Part of a small language model's weights.
Architecture: rotary positions, no biases in attention or MLP, untied embeddings.
MLP neurons of a small language model. Each row is named by its layer, matrix (gate and up: input weights) and neuron, and shows model dimensions 128-255. Each number is 128 + 24 x the weight over its row's rms, rounded and kept within 0 to 255. Numbers have three digits each. A neuron's up and down rows have the sign that makes its largest values positive.
A block is one neuron, or neurons of one layer that tend to fire together. Before each block is what it responds to, as a language model described it from the Wikipedia text at the highest values.

Description: Coordinating "and" after names
L5.gate654:172118143081135109086066096122141090090116116103148117171132129123135124130111175134126136106166106110148173133115159166076097171119143102127135104136115107113113167140108130147135093149103131120095124113147141136131166125133143131128109093137119166112138124112140134120071140155141122128163155126183117120124109168154089148146157121082137117138101172147122093154165150154199116156114
L5.up654:105117129124140111130154134150129106173146119138088158161155142162149129119085131143157115104105107144172150094129082104133086135105122104129104104090121113148108123162106095167124113142165160174133135135112141155136070159144126106149093125116116116098135114107131127164125100078122146160118157138100107174121133135141139157080103155080114119134165138109160134119161150158108101133147

Description: Clause-opening function words
L3.gate28:172116140147129163122125091098149146151113110119106172167134121135090130163104118156142120114118158134072132144117129118169134122159074123106139127147117151145070112098130133114108113126157165127130132138139128127102118132173112139130136060140109116129176097114140129122129075116089107149100131128108134108136098140118171145118151102178129146082114132112188139195172111103129146121165
L3.up28:173154132161125160159087112114126159146131099168141129132175114122121169167096122078098113097091124097130172086114112111168168150153122109103148113133129124095127123120104132144129087086148113136110118150129109125093115100112147116130198108132147100104140149121119152121130136143155117144115128135139119156154122109172170120109117202103135128107142109117143129121110096105143098120126
L3.gate75:118103114140139156110134119106147146106137124150093131088134127127109143123131128128141116135156091139173115142126121103130134139112115057152118174087134111125159133118159121126131120139145144237108105131063140162105142149135130134075151105111139114101085107157130154168141124121126135138150165139134094134147089148110106152151134163117124096110136124093121108143104154109128151122151
L3.up75:157157133115050110120153139075106125100095164111178087136177146132126128108085140105095131109148158112102141125114175102114144131120123117117080132115120124136123106114125109129083124164091120105117123130125125112173076130099133151128109138131109142106144123130130140168110133086133133119124113161111130124158093134122113154122078142125108126116113081154151166126174111137102120120119
L3.gate354:157068086153122147150148152099161128106133123085191147106121136110121159142116115110158126177155135086181106119111126110134148148115144140130077150102115132109197128144153150134132145149140155142137134135159092131127131133156115107171101148141117161145130106117125165153107085080136108118165098136132173146147154125128152143145118128151148136115074101048104104143127132101105156142088
L3.up354:100161137137097098150090145093110134144079104126158185122145154096139154162174093122138114124164125103168143154124072135123123117128120139118112103148132113116114127101113105120160112119105122135134159143104114147144154103122129163108155124143096146138090173122156133114124155106117119098159144115124129124127119096181054109133110142182170110145095133098106092106091148153128080158107
L3.gate517:111132154110114108122174130109142153161098113147125190159139141103142108115132112130123068151109144120090150173121142123095128112174104115107100106120112108157095121155111095109126058148127128100153128134131129194080149083105123137131120115126085096166158147166165121097109144110108090139171110094130119095123121124104126140104116122128129131085111122105151094135130124096154151133120
L3.up517:154126101153142064125114121099121151157149096139133164079141144113131115144159113157087145124167102121124124111155096092162137073155115090119094145125148101096096105128067122128094082149115126146168113102123134107080070131130132166119146083088131152106153146174148134116109137131132140153099139122114150109102124116128102118135132140107128126141118111167143097169143110125110103125153

Description: Mid-word consonant pieces
L4.gate2:145153057155148129119129136122134131124146124096139147163126129098090150121152091064128126105144161127148149100149152082089121164123122105168124138154120113192149126130109145185104171155113114103108108141115142143125141134153099140114136138093139142139127107099167152126114186122108111135098105100140131130134137114180105144106102126081104114143105133099129133148126140142129155131132
L4.up2:142136131129132126116112131115127126122152131144097137132159144150136169112115085091110122060134124120106128158117154116132118117093085104117117153145076129087124147083122135121133139165109129097140165110118142108096169123185106145147078130144101163135104131151104062129116097126141094090119143127106110151168101084119160130117097140167130092103162103137110174112124104112139108102145
L4.gate24:086131131102157095158164113108140102116188127136103102172098131125159112107130144134092126089117180149160143115145139141134099148104136152146096126120099133166110116110139161146138138122138135100099164119159141135124104157105125100146121121131127096131108122135140117156123086132139130107117148112119124168115140161115117168064155121140069090117112125133140121160115137138142153121165
L4.up24:163127095160130104069127126135124144137161130113146121101155114124131176142116111136131102130148117134124132129105118140111137100114115098137115069191118177128128182142131146113138164115113112102169140125131127147191096115139198154117080124149136139119120170144092129173141106110152133109119104163112137136154122117163117127108163129142116135112098104114148141150091157127122119098112
L4.gate331:119110098142120105074104130144162120137153081131131132127124125102134103128140118154116154133157127131128130110080109071171133098135112158106097127097137152118112086077154137117121103164149103120138133147085077154128146155103100098153113112142111136131091125107119169130097143126158157113093104122137090111173108139098140096134120168119128142111152122131131155095150117158144178126127
L4.up331:118094137123117101153146119120120109133094141158099155119080120104169176091087142104177090149126096140114101170155139087113113154096139121158125099133119107085165151142106146146112146128118133123155191112131082110114129186172088140080121098114169115116136175161120144107133156120148127158141105159136117132144122112140097112127111165126127109145080110132132131136160107135121151111124
L4.gate519:141122113126123105085114164114127104158147138143154160164087127118101117071149128177107139139149123182095091139124124169102160133098154152122173125103156143118117194147138154100106148118141080138185141143107172142171158124104143096125132142121138135155136155156081137119152133109139163108104084148151083119147125148152110134129100136116144129129137097144105157100099145137126165103145
L4.up519:151120142156111113115125135171106090152123149163119127123116107130129129081132159119153138126119140166141129086166101100129120112131100130129145156154132123130143180120142119138146188102163128173108131147144156109155153150189111079165113149095075138149156144079136086156116124154169146138134109123145117181156101148132114144081109115077095093144132111083156175127169117131119105135130

Description: End of person names
L3.gate386:136118106119141111140093153145153112167116131127110153124143112130111143119135113110126151128155136153091140132134068114102095172140158127128117126092065102148126122137152125175126134131110139136105136133126123167193153123153138070165117128156137110131113178124128136138088103175146118127121127112142116107124117161104141107149122123143166138175138117132147081130164110097126098146132
L3.up386:134122102140159137100151153094105126087176139166071127165137051140089121077144106142086131150088156117120112103101155119137112144112143121146129155111115148170124090160146135136136109132144117128133150121147119103110124111082119113111135137100142111125107159114138124144153146162117124162115102115140130155094143150103141090110084112135116150152143086110182164123138140119095150110154
L3.gate531:142157100134115115148112155143192158174138130106148123156136149092150169161142105150113115153120136154125115156102118135129096104118136080125114121100128141166102152125139157136112122134128084109142132133105133157113128128138157134126132142174127171138147122126112120107125136149123133139112095174140135155129180165154142169122115152171132144087150139114135092123133100101153159096109
L3.up531:151178127148098108165131076126093139130168102119116117141125122134144148115156117126110174106170132118121105118130114148088082118169112121167109096100125122083167179151151133116151112134110134077136152108108145115128145112081142177134115163133103107125111153111097122108092114139172124120091126156150132178122169113108093139112078148107116104147119138159131094142147155137128137165086
L3.gate541:167130144113141160108141111149076118118143138103100106153140133135119101149158144103122137154152158110148091133138124125113118141135157126145119137193131104179174129153115111148124112154138131146113146138173120083140092129109119173123142092168159084120118111103117096165117123107184104137123137119139128138128112115108126148107118080131127131090128175125173137097141153125103178150111
L3.up541:159095097116143088129124183111189102162163128143156113143139102142108145145107108121179144083126146132096149094113105136128077141087154146121145165070145145094167099117130148145163175084102120147119148118107148130130151148144148178106126103128119138109119103132104118121140117161102109157136152128094145134062130150099097100119070134131133132089139149193152136134112137133104125126097
L3.gate552:129156121134111079149088155157060102105139128149141121135140112110159112142128091150171123148114125161110109095146133130098113138122129158149136140178092121157141104130168160118155153147134099136088132101098125153160126121095117184137155108158141157154139137132113128150138113152127144139141146172125125176111164135075133099102114129116159126124134122129137099154148128119120100078130
L3.up552:140148137145141102141174148089095087139117108137127086158156104142138174064139092153088112153124133117119138116106095176146131137132140109148099082139135124157164149123102115125117116155100099103126142136110141111115151097109146168128125113095109092094119113065151090148166143136139074143109115171132174168119094173121121128075103130118101114119133128103101166131160118179112115106093

Description: End of name
L4.gate93:151142115152148101089162085124137125082129138114183139151122111151085066113137100114142124115114150115098129129116156127124121121141101095139119096142076124126124118152168123143119137122158121142144123123108104133104136102121129121092150120107096109135143118143160164158137137077125096120110131155080123134134154136138142099080139125119122139131150115124123111125099165105110141112114
L4.up93:127139121116124105099153102155099134144092125170177165198149160163070136136116088118131130119105149114074101125111162135148120137136108097112130106100137158119121132151124108197135113137135135134099109119152125101104123128128144164149137149149124169157152128180139117135117118083164114109116123148127125111194177103136110106139124141178134134123141136160103104134112160153120137127133
L4.gate158:151113138124151146164087116126126107165116119148124116162136160162149147114129139121146133127130125144108131130094144147115131142169184172171111102136116137149168144129143157149153100114115143096058144153143117093141126110103111156125166146126104124125169120101129169150131127151116134111117128134155144101107156107129096126112106105106162121132119122111175135120132136168118145093070
L4.up158:132108105175121154132130109139130141127132137154094073153116158182176162098130083100140072097124146161109179109147146133138145109148175131088132140138141094158120134108113097105137143124127103124127129097099129146112137154151155133096155113175172129108160122168142126149139111137146132117135150134161120131146144132126154154133116158091139115138189151098121127147113102132135120163135
L4.gate213:146130143114103152124137123137119141115125127076119165118109119098168117131109124158145041121107123131107122097068135169144128120121142136146052101156086129154115110136156121104113137100120111147146143111163117148092108145121133129126096157146129125183111147172111151169129136096139102140119135156074182165129151078088108122147065127104179115167123157107139110166121133163138117124152
L4.up213:130129107121145102144104107129066123137155101123112156115105140118120147089096092146155080124148120135104090090096154143098112142136133131149114084141109128095135115170157125145178130158114126165126121135100151099109105144084173155161174106172161152121100132120139121124142125125143095176118128137109141117150139099113127092112089158119134103106124130104144110157134130104117141092090
L4.gate588:148170156113117110120124167131120117100107136149152112135101100151106153154146080104165119121122103135145113187143133101093156088099161127169143135128152073115101094138111141161136160146140171090162153133131158109093137140128122145137139132142144134140144097102166170139099150137104129112104132138132152141154111136142112143126112134175130148151129101119096125158124119117128160114098
L4.up588:118106175107089083130101169139140112100171137113088159118119113145122125115141099133103135178150121153106129113136115124147120129129132123104130143148104118148151127112187099113155110133147097133115128119150085143146149093133096085095137121140137098164115157105140103136156135145139108119138142133114155102093150119117104138124131099122124143139112166091123182159105138131138119132098

Description: Clause-opening subordinators
L4.gate247:143111118140127152104145116137100154113135131098115132137119138138085146104109132122130112109106161120106143154121175099179141128125118085142098159125137163087131172139115157116084121095168085142127123077161112120119142120124106168128119124140148154155138139177130140091115093093110108115132129112128132184134135116091146112132121153113109134177143155161166134137131120152144158111097
L4.up247:084130099129136121129108095120171128110128115127136108142174142159107111123118123152167094163155105130146153137116107062149133135158113131108138103098129118134140077119128131126127085123151142132145130097118077097119076149168161107152153122125100106156137129124136127088110184151140123138110108157167101145141114121094127132119158152121180160131122140141151170131176103160170130143148
L4.gate268:158149125117108109174145072136123130076121109077116118149109130135136132090136129119127158160136117171138165141133143109143122167146144132150128120125125119155109123151082157134142131127140107109159151124118146133120149146100144101188111123172151172166180148112169157155141103142152112131113134131098105147132100129124101092124126113161112148142142147139113148110147113159138133115142
L4.up268:126110132152168114172145108120149177117100142133120174112152185109101133127142130141135123055108189121131119095110163164150132129184098104151122107097139138098131133047112114118141134103119119157117121114165095120122125119162118083104120118124125124141092148118134118134191134130110139148130151101147124166131149103131124129150143083099140114108139105132131127153122065106099137128080
L4.gate530:158116150168079118117165148139168165144110130085086131137108152126108081079166133124140141122132087130143123098132147114196150140137101121094162174111138140164094097140132132101118101103132079091137122122132063104157117115124140128113095127132122117135126138120117133122144129123122149108127092151146125133161124142108145134126144156135146119136137166148140141154115091157124154097114
L4.up530:140096143135124117128106163100161150106138160128151124134131155082134092131104113105115083096123150144120098122198134115153142107135109097135118185104118121112156145112103130166135133137131155155130142145095105121142115177089160128161125149138119071142123135121142143139113148116122156135139105124124111143134125104100131127139114124148116147133118146161142154118134075133137153139134
L4.gate632:128146123169103078121136152063143184100160150081118126114101136127121072141156091114101107145145133128144129138146142101133101142138126144164101132111112159151120095137131127106138123132145115091138111119119104142156121144092162147087109108148087126096148130132141163122113078134094135157121099107119167113159144110090154105105114089140137158100152156169154153160133103119149155144119
L4.up632:181127139109085128134144128130185158101137115117100134126108111137117114139139138114133121128117117140152124125134197105130134137137142130104119174166098151110136110165135090137088118117166090142138080138143094136150130119122106160108087104134094139138124157150121133127139133162091139130135126140077168137187144137129126144121133129130107105126111159116133138136115143100137152130114

Description: Partitive of / score separators
L4.gate6:141158151141130131130130123172163146119155106136129071076127137131090074116107179129139091149124088141125107069125106123133169120100100121160154121143146116120127162143127126106152144147128145151135137100094129148182114131130095104133144122099176111118167152125128100098142115143117122172114117116139135132148115145091087161080091141157116117126155132159120117119112098112139128121092
L4.up6:121138136167169153126137117145120165160106135083112120136146038143142133104096149140169124096093110123119134148129089103160130125140086093141124111141121133118101127106133139108144128108109105129106149140097142137177175104144104099072108123149098162211103153122184117126086131130156128118136158136120108110127134108094161087091072130130125126125147145115119124113166109093146180108181
L4.gate237:086122141120111153104147143112086140121089169110154075164134116139115116072119117143108115092108096130133153117133127153129129208144111135143133147154100150127121114187170127136138126150137133154125094120146127148116150109139115123122162117125118137133138128127153130107152125108136146120104118115148127131176135179138103081085138162152137119129147114114077082117118095136138142122078
L4.up237:145148120133136131130136174160142129121117167116166134135080150127105106147126126101124120162197142162130105099138130104080139166128106106112109133120152146113201106105090117165148132154124108122096134117154155107144163095099159091077123197108134163148125084111104131146146118046137130107135124107118129113157132108137146142167163128113134131153135079125127082116142148114128173120136
L4.gate350:166148193133088098121123130150130097151085128116104122109081147126112141165118130098131138110118140113153112106157126113123171108130139140173146123115103173121134133172130186109131123129116137129101107154169125158111144128117137096114084087160100104157121127118127119118132084113125127111129144158107116149106140142114098124115086105109092119136094078158118128138173143121131149160150
L4.up350:073143129143116139123118141106093121128156079162120134138135099159160076114160124108138132158167107107176157121115084103111157170140095126121129111124152157162117110158122110145152122106169097125126112165111088134139114118123110119134086127114137102117124133103154078104148126128113154122148145154144113110155135145151142131144132107131178133146151140073097171091128089111168135129136
L4.gate467:160123132139122127073113112126109160141143103170140121095099099091137144153179090150127128130134116116124156155100152105119141142125167129121102151106124124118102132175146159117143149145140142131186114114096130127153105123121132048122127122098088165102163100150163137119116104130109153090137100124144146124145099114158127162096107130158132119116094131086098151130108091066120125127144
L4.up467:127121114093122129102110147117138114111151130098131143103096118085073085064138144134095155121142113150148132175148136123113187164125161094124089074083119131093147137169127097126097142149134114089128148181129140137098135120149122160162142155110137135145120145147102138119117137136154117156134148128109168155140097128131093119085069121113130083122154161111097126134124186100110113182126

Description: Main verb after subject
L5.gate571:138127073132137127107111117151095139163140114135140155150173143108115101144099153162094107141172134102131099147124141130136126143169115110167081116136117102119136105133153117123120119112138149137129131126140120118130108088105145119083119149160088070144111098126075113144119161127134118128091102124136139151132143145165148110171085123125186086089116159092106123154124143164140103119103
L5.up571:122138085139138090067127131147134073136105152106159137145135158069123095106157079104112099126072114123123115118094095084111152180151107150146108087150135124153136151196139145156129120140139136140155136109138086089136116109155143121125138121142090114153161122132139127126117126127137050107109105139155098103184117129126099149138120131159153076104119157144138114126130097117108155124134

Description: Separators after numbers
L5.gate53:171145158132108131153122099134096123141141124121133112126076093115129116170161138113126113166114164142122150102115169109151098140137099101153089156127128121162139098153116106162099162133138132153100116098170127173066143094145140070134149141121168162074094076104150120164078149118102131097147144129135121165109133117092111121135110117086096107064083132099130093129119110128111137103147
L5.up53:084113160125176103126146135096146128131142193111116160128127175096157098153093120121103135133132129146133119115148143113106141133154125135111125099147140146124113093156110127102120134086077068155170126146154152086106128124128139105085119169152111134130108121110104137093133088107145128145169153103131139134104116121165104125110122152109133173137110134155061149127137167106155127154139

Description: Sports stat score separators
L3.gate250:140169164111155131164105118128112144090149172136116136110138151155122131136132134101144117090122111152101157163137146151121137159137097115146172126148144125158174131145124101111129125144095161133178103134127081136132146115100138086104149125090088130100148119129133129159070088135123110109145137144128127119132101133137136142119142114155156151112111117147089119163147122138144051110118
L3.up250:173126102163163135155133135175076114099142132098083056115112124118167165137101127131103177128145154147157112126121105116167131158125142108101146146141119105141119101148117112096135120101096127089142183111134105130177145124092121098083148079103114146137176156137147119127150126128145130162102120094125149095139087118118132115154140143166159077120103125132121113134096142109157108114091
L3.gate317:104157120125145090164103144122112122112125148130180082111160129164105104137122134129129117129110134097112127146123145108149124167114112145114135155156115077100154128146124078131108119114086176142174162150138109151128085141130142099127142132110118139098081137141071114136170125102094155137111116107115068117102137141127148107116136141104144110122122134132105160154159095160090146147107
L3.up317:137183110143115126152154139119104100157122130151160148132112144167125095174116125150143105126112142077102180172114133113158127121132114064145128164163112095099128153133145115135167056147106158134132092133148147125130100143104116112112118149114090102087157163134093102126095105142127146152125136125146141118114147130100120113119133131138176131107147176127117124176151159142117118138125
L3.gate323:134102077160170107153123136150146142126126165116125096120156074126116134134127117123099139101142131124107141134160136108109153102130118135092177145164168133138131121129095119156090113145112122114155148117112105089094140088086121141130141158124124126097146109105103142126098122122125136096157176146123098179122110073089139130085112132169169161180105123112161080141159125078130129112131
L3.up323:122154127170096161102115151136180125150117116120146113114132135167181090069131126107126112151125097150130158131169117107168105114139134152130144125173132145142140118150150126125127113154111135152113104137118142138106147109116128126125170155162155099114171141144165116138135100092131134099105133146119162089117143074127134123076125115162141119137058088123136138146109140144147113136084
L3.gate537:116140158123118125142146150142114150103130136073090141093091136165076161148125109159167103122115081133157146120166120128119110119123083135071157083146107097124116111157106113175130102139119161159114083131155175116090090143121159160114129129091132113109132115110122133105104099141123115126087160161107134117152099096111163133145137099131123117149116076120133106144122113102115176091149
L3.up537:149131144144147117134134095116114080099151119123139082092126131182150114082156113125091093112088145155130114108156109120100145137114139115142128162137131132146140089136153107109164126132106147111115109133123098130133176086140160099131118125175113091088123144150121112111172153139111127147090108091157174124159137109138123124117180108108153107115151152128122108141119139131164142109146

Description: Mid-word stem fragments
L5.gate236:146161133126100124115117162110114145146110087105102149123168068136143111109163148130110121125127125090144110100131126153131123110147112120143092129143154129121122097118132160153162104158142139165116100124127152164098115172143131097141124081145154125121077150118118150144127143126125088142117146110184155140088102098077115135123118162127143122135131096148156128122131135091108155159141
L5.up236:127146083096127161152143081135150101108111131134118104110178151127134118098121148145168103116114119080147065125087124122137130158140127154111138130106120093153120117070131154123139116117158184155150077159094122130113137156147129092159086129116149117175188176140135149137148173134111123104120139103150206111113161085157163147140146151106136128130115113089175113113110124153137124118117

Description: Mid-word continuation pieces
L3.gate253:101158144130126134167141130158084152073131175145123136100149101131114121120087173154091135096159111118119116136150125111099156147125116112141110143156144094112119143100156116088121071174132073177112121144102137102094088116122096134097070140116136157155114129132091171100134137160149113157154094129126091134143114138110107118135161117109126120138168097089130119120135122128136141134118
L3.up253:141162140121148123111155116105125115078116152166145094186128124131138143169170086128148154110148142113134140124139145132123153162153129152106107144144135107142092130119130178117097149178105141135118080179124128154126112115088104132117121135138119129105130103134108126152107146120123109148160109134132165124108101144103153117108132121114072087117092115141153098170124153117107111107112
L3.gate401:141094159145107173106094106144150161114143118098180141142157134117165123113101120087154118117098146100111151112101164135129169118172139130140151104118142097142123125134148135149135136101149144115136120119087138109105080125116128112151099134141157132155108130119176134100144143106093146174116162097103151144177118125104148133115120164154104144139111096073170161155150084098139176114131
L3.up401:103137136167113160098120128128161137151164124116152109126150123099132105123128058125146142105127132108177169150154141148097149139135150154122132138139127153123130108129169112126112172155156155084154108142087097142078094126171169135127124119104177149095088126143128116083120109143114118111139138165134163172157177156139129128088080135136101111124147136073138151164118120074161125170120
L3.gate512:132161104146102142128122132083141160089111143141082120106158103115104103141143141141128157120114102137126115120115113096118127114161176137103142177123141130170103102100125147140122156123151112108160144147150169088103157158144119146147131146125148123143145135147095119170169110146185124110119087134126131168130102136117173111114115096161114149107146154115145146116114119114157133172108
L3.up512:124098153124127149171134137122166128178129146163091140140196150095166102151082132184132177111123109122154121131087141127099152137154118141143144131133179132106111106135109112175113137154111167156164127141113096081118133123158166088120137136142177146071110144146137122113110129151166124151121139132163133127147094135124132098142131106120135142079107157133152121170117131079127137123182
L3.gate572:125130132157153085160121104098129182157171132124130158168124141134156121134154107129123134155096105141119139107083127131158122129151160158114063110086103056097076112131125122106138130147125118145119144155099133141094156102097121140122127070124141101156131169108080141132105116144095098108123113133160125129124149131131084144133123158150147135171103151100179135110109114118086116128116
L3.up572:142146155151108107124097111076155096151128128135160131117104098157165131119114182172147120117130118097118140102136136125128120123139143127093167123132144100122168123065134189132138120140108087128110109111114131125140129086141145122105080129148124128133156152138120139110108131125109113161167133100119102132124114148138109092128069132107096134143125135152148134154104174121113094107128

Description: Connector between paired items
L3.gate17:126143139110120133148112127153126160107127124126133121141122111134141082171117123142147103097147091139084134138181119134171125170100156120118097119197130127126134155122053091124079161136117165113095194099103131118101114176112140092115145139170096121117100100120141160168105097119112136135132105093064165146082105111122096096143142115151136130120106139126126129163135129167141120097132
L3.up17:121143085145148140149085133128150120148071089118122116103126111137143108179122127106144063149144114166111145081150128117108154150133129112127086146110122168138117138098134165135100154145147131131099160123131140157107060153117110100173119118122159160118111112116107100135142118127109137132128143121077130123143137116098104093121102125138109142103101140069147097139128135106109150135140
L3.gate116:150130177093115137149134121095159149150039155139145083132117128131137102102140133117187102115123098135142140093127137134138136142132144091118141132125140110128137120121161122120137085136178133146123140096131139164070104118049133158146137091116133145141106140158139143105114137140127109129130134149110136135131078179081116145133112110118112147148162155137144104098120113134091134117147
L3.up116:139148125113110112096165088167146113169124143148155141163134121151160115139176174152130144137111196121127147112100164101127119150135166124141097139150173128173147115100144185120178126111108113135096140103104087121135132145145102095154135131188136114074128100155125112129111138100154136103140152130110128119130130118103105104141110139135104125105111123133107132077149113151176141132134
L3.gate350:132124110126122126119173109129168105103147092119126138163143136144160120189136198125166140096130104148114122158128134138154130146096104133148108102135073139192125118116173108150137148193131105133105132126131141109119153115092136127150140147179155105149139154153105089102134082097121134137116125119160156119122126127099134079134117129143104160104167140110133127146158141137163127126129
L3.up350:135129136113151140109084126130104157142142134103125090087148117122088135119103139123138152155134148152133121159151128121110116086149158107104124167118092128115122069157138144144137100141120135147103094125118102124102131121153136090110114125120176127117098166128134175113159108146191133123121093131108099140126092153092150088091121120140086100108135145112139106158126127112143190138130
L3.gate625:122115114087154111134155154178148118125148137119150149125148148120108117112127122141125126089135113109067149153124158109085191142098117098093093078128108098110091169159156128133121076129134166124120143129119100125152131151121107145115116123148101149137127125133119158153151083159110134125137132104114130136139150124089134135108120119133153185160120122126125161165121164126141124096109
L3.up625:158130091089140137106124089216122108109151157142168121126134134099145147106160130147131121132159103103108164160114168148110109147103135113098121064116122125096119176123124081125115152161136103152137180134120158134135118131122121146115118133133158087168156115126148153135099109116135094112128110112108151154113128148115118158104129071151111114152116104099088111158101148114122137128143

Description: Word "to" after verbs
L4.gate97:126132157151138108095102133118068177136098100122127167133154127085113134119150124107179118148131146089111183092164176092139148167092147107096142144128113141133169119102114113087113134134130108147122116142121128122155108155130160138146113092185145137177141126141117128140101170117132164161109111119143151152118170116119096123173124140158159127127109087087102168176129128140152104132098
L4.up97:160116153101148151088138147129108144146116100130116159068125108091133128135141111124135092141118066149141119090111168084129135154118113080136092112143125149128163132114151116099115120131129155147193175180101113104143111134173155183140113139178136130115115119137110113113073136114072155154102113142136117143135160115132094114143175128137136122126122133082116131103131093121128132149128
L4.gate403:128109097099127160134126115094105125107121134111142101145134117144123121174115084105145122105114128102122150150136172101161141090099163088126161149106129135129103144148180110124130098169125075106095111149143143142128136122181107152157112129139155123077192100159123119137119108130145139107119120118130106135126145128110113126126113098128091150111131123110162086118097142111083165104143
L4.up403:104097119119157125133195138126126095138115135117125110119143166124108132172097117105135100140158121147122097135155146115108149156095147103081144132117103113126136106163106155106150135121132055163145117122099156141117101129112135101109121136081129125114128110152121134114104079120125121127130110112097121151143129140070099115141124154096118151161077078089083107127083157156150110141135
L4.gate449:122143174133173071149108161107110151112112132148130172094119103157095106095134102099078111126137130154089114162126157193123108169101136160107136122138091156129130192088149115121118123123142084126161093139111113115172132178127143108092121139150094143183101130102168129120102133166128105119127113120160138169143160103129146130136108126148101145135111149142121079086109109150142144107111
L4.up449:113118121136150092123143152111157133108081118160089136094133081132103130131127123085118150123097152124120118118143139130145116177078123111119074119109083154132107131085127172140131160110135069087129146093124168133122124111107105108163096119122154129120116164109139131132106139111129138153162165127124092150102130123076111130158093112163097099143145117112113135145142096153153142128158
L4.gate657:155127121135129133100114133088132136113094107105141110148076155096133103116156159140108110157149127098129117124119112164075138148105133102129146100101119072155113121137151106091099132104093103142138153155129126160105132129156090126118148141112125144106123105117103135150106093097125104130124092111105097140157168160151082147147096123104083153128122065098137157152140101088121150097144
L4.up657:111129138129148138080099127124145127160094131127102150168146090114122161161124142136117142117136123134122149096106126091114167169058133142124119099115115126131108141132148116065131144153166100151122137116132100109152148111122129108114120164128182110118083143137159116135153146104133115119135140143120151117128143107115115106118126115147095123106125093118139153121076125140156118142098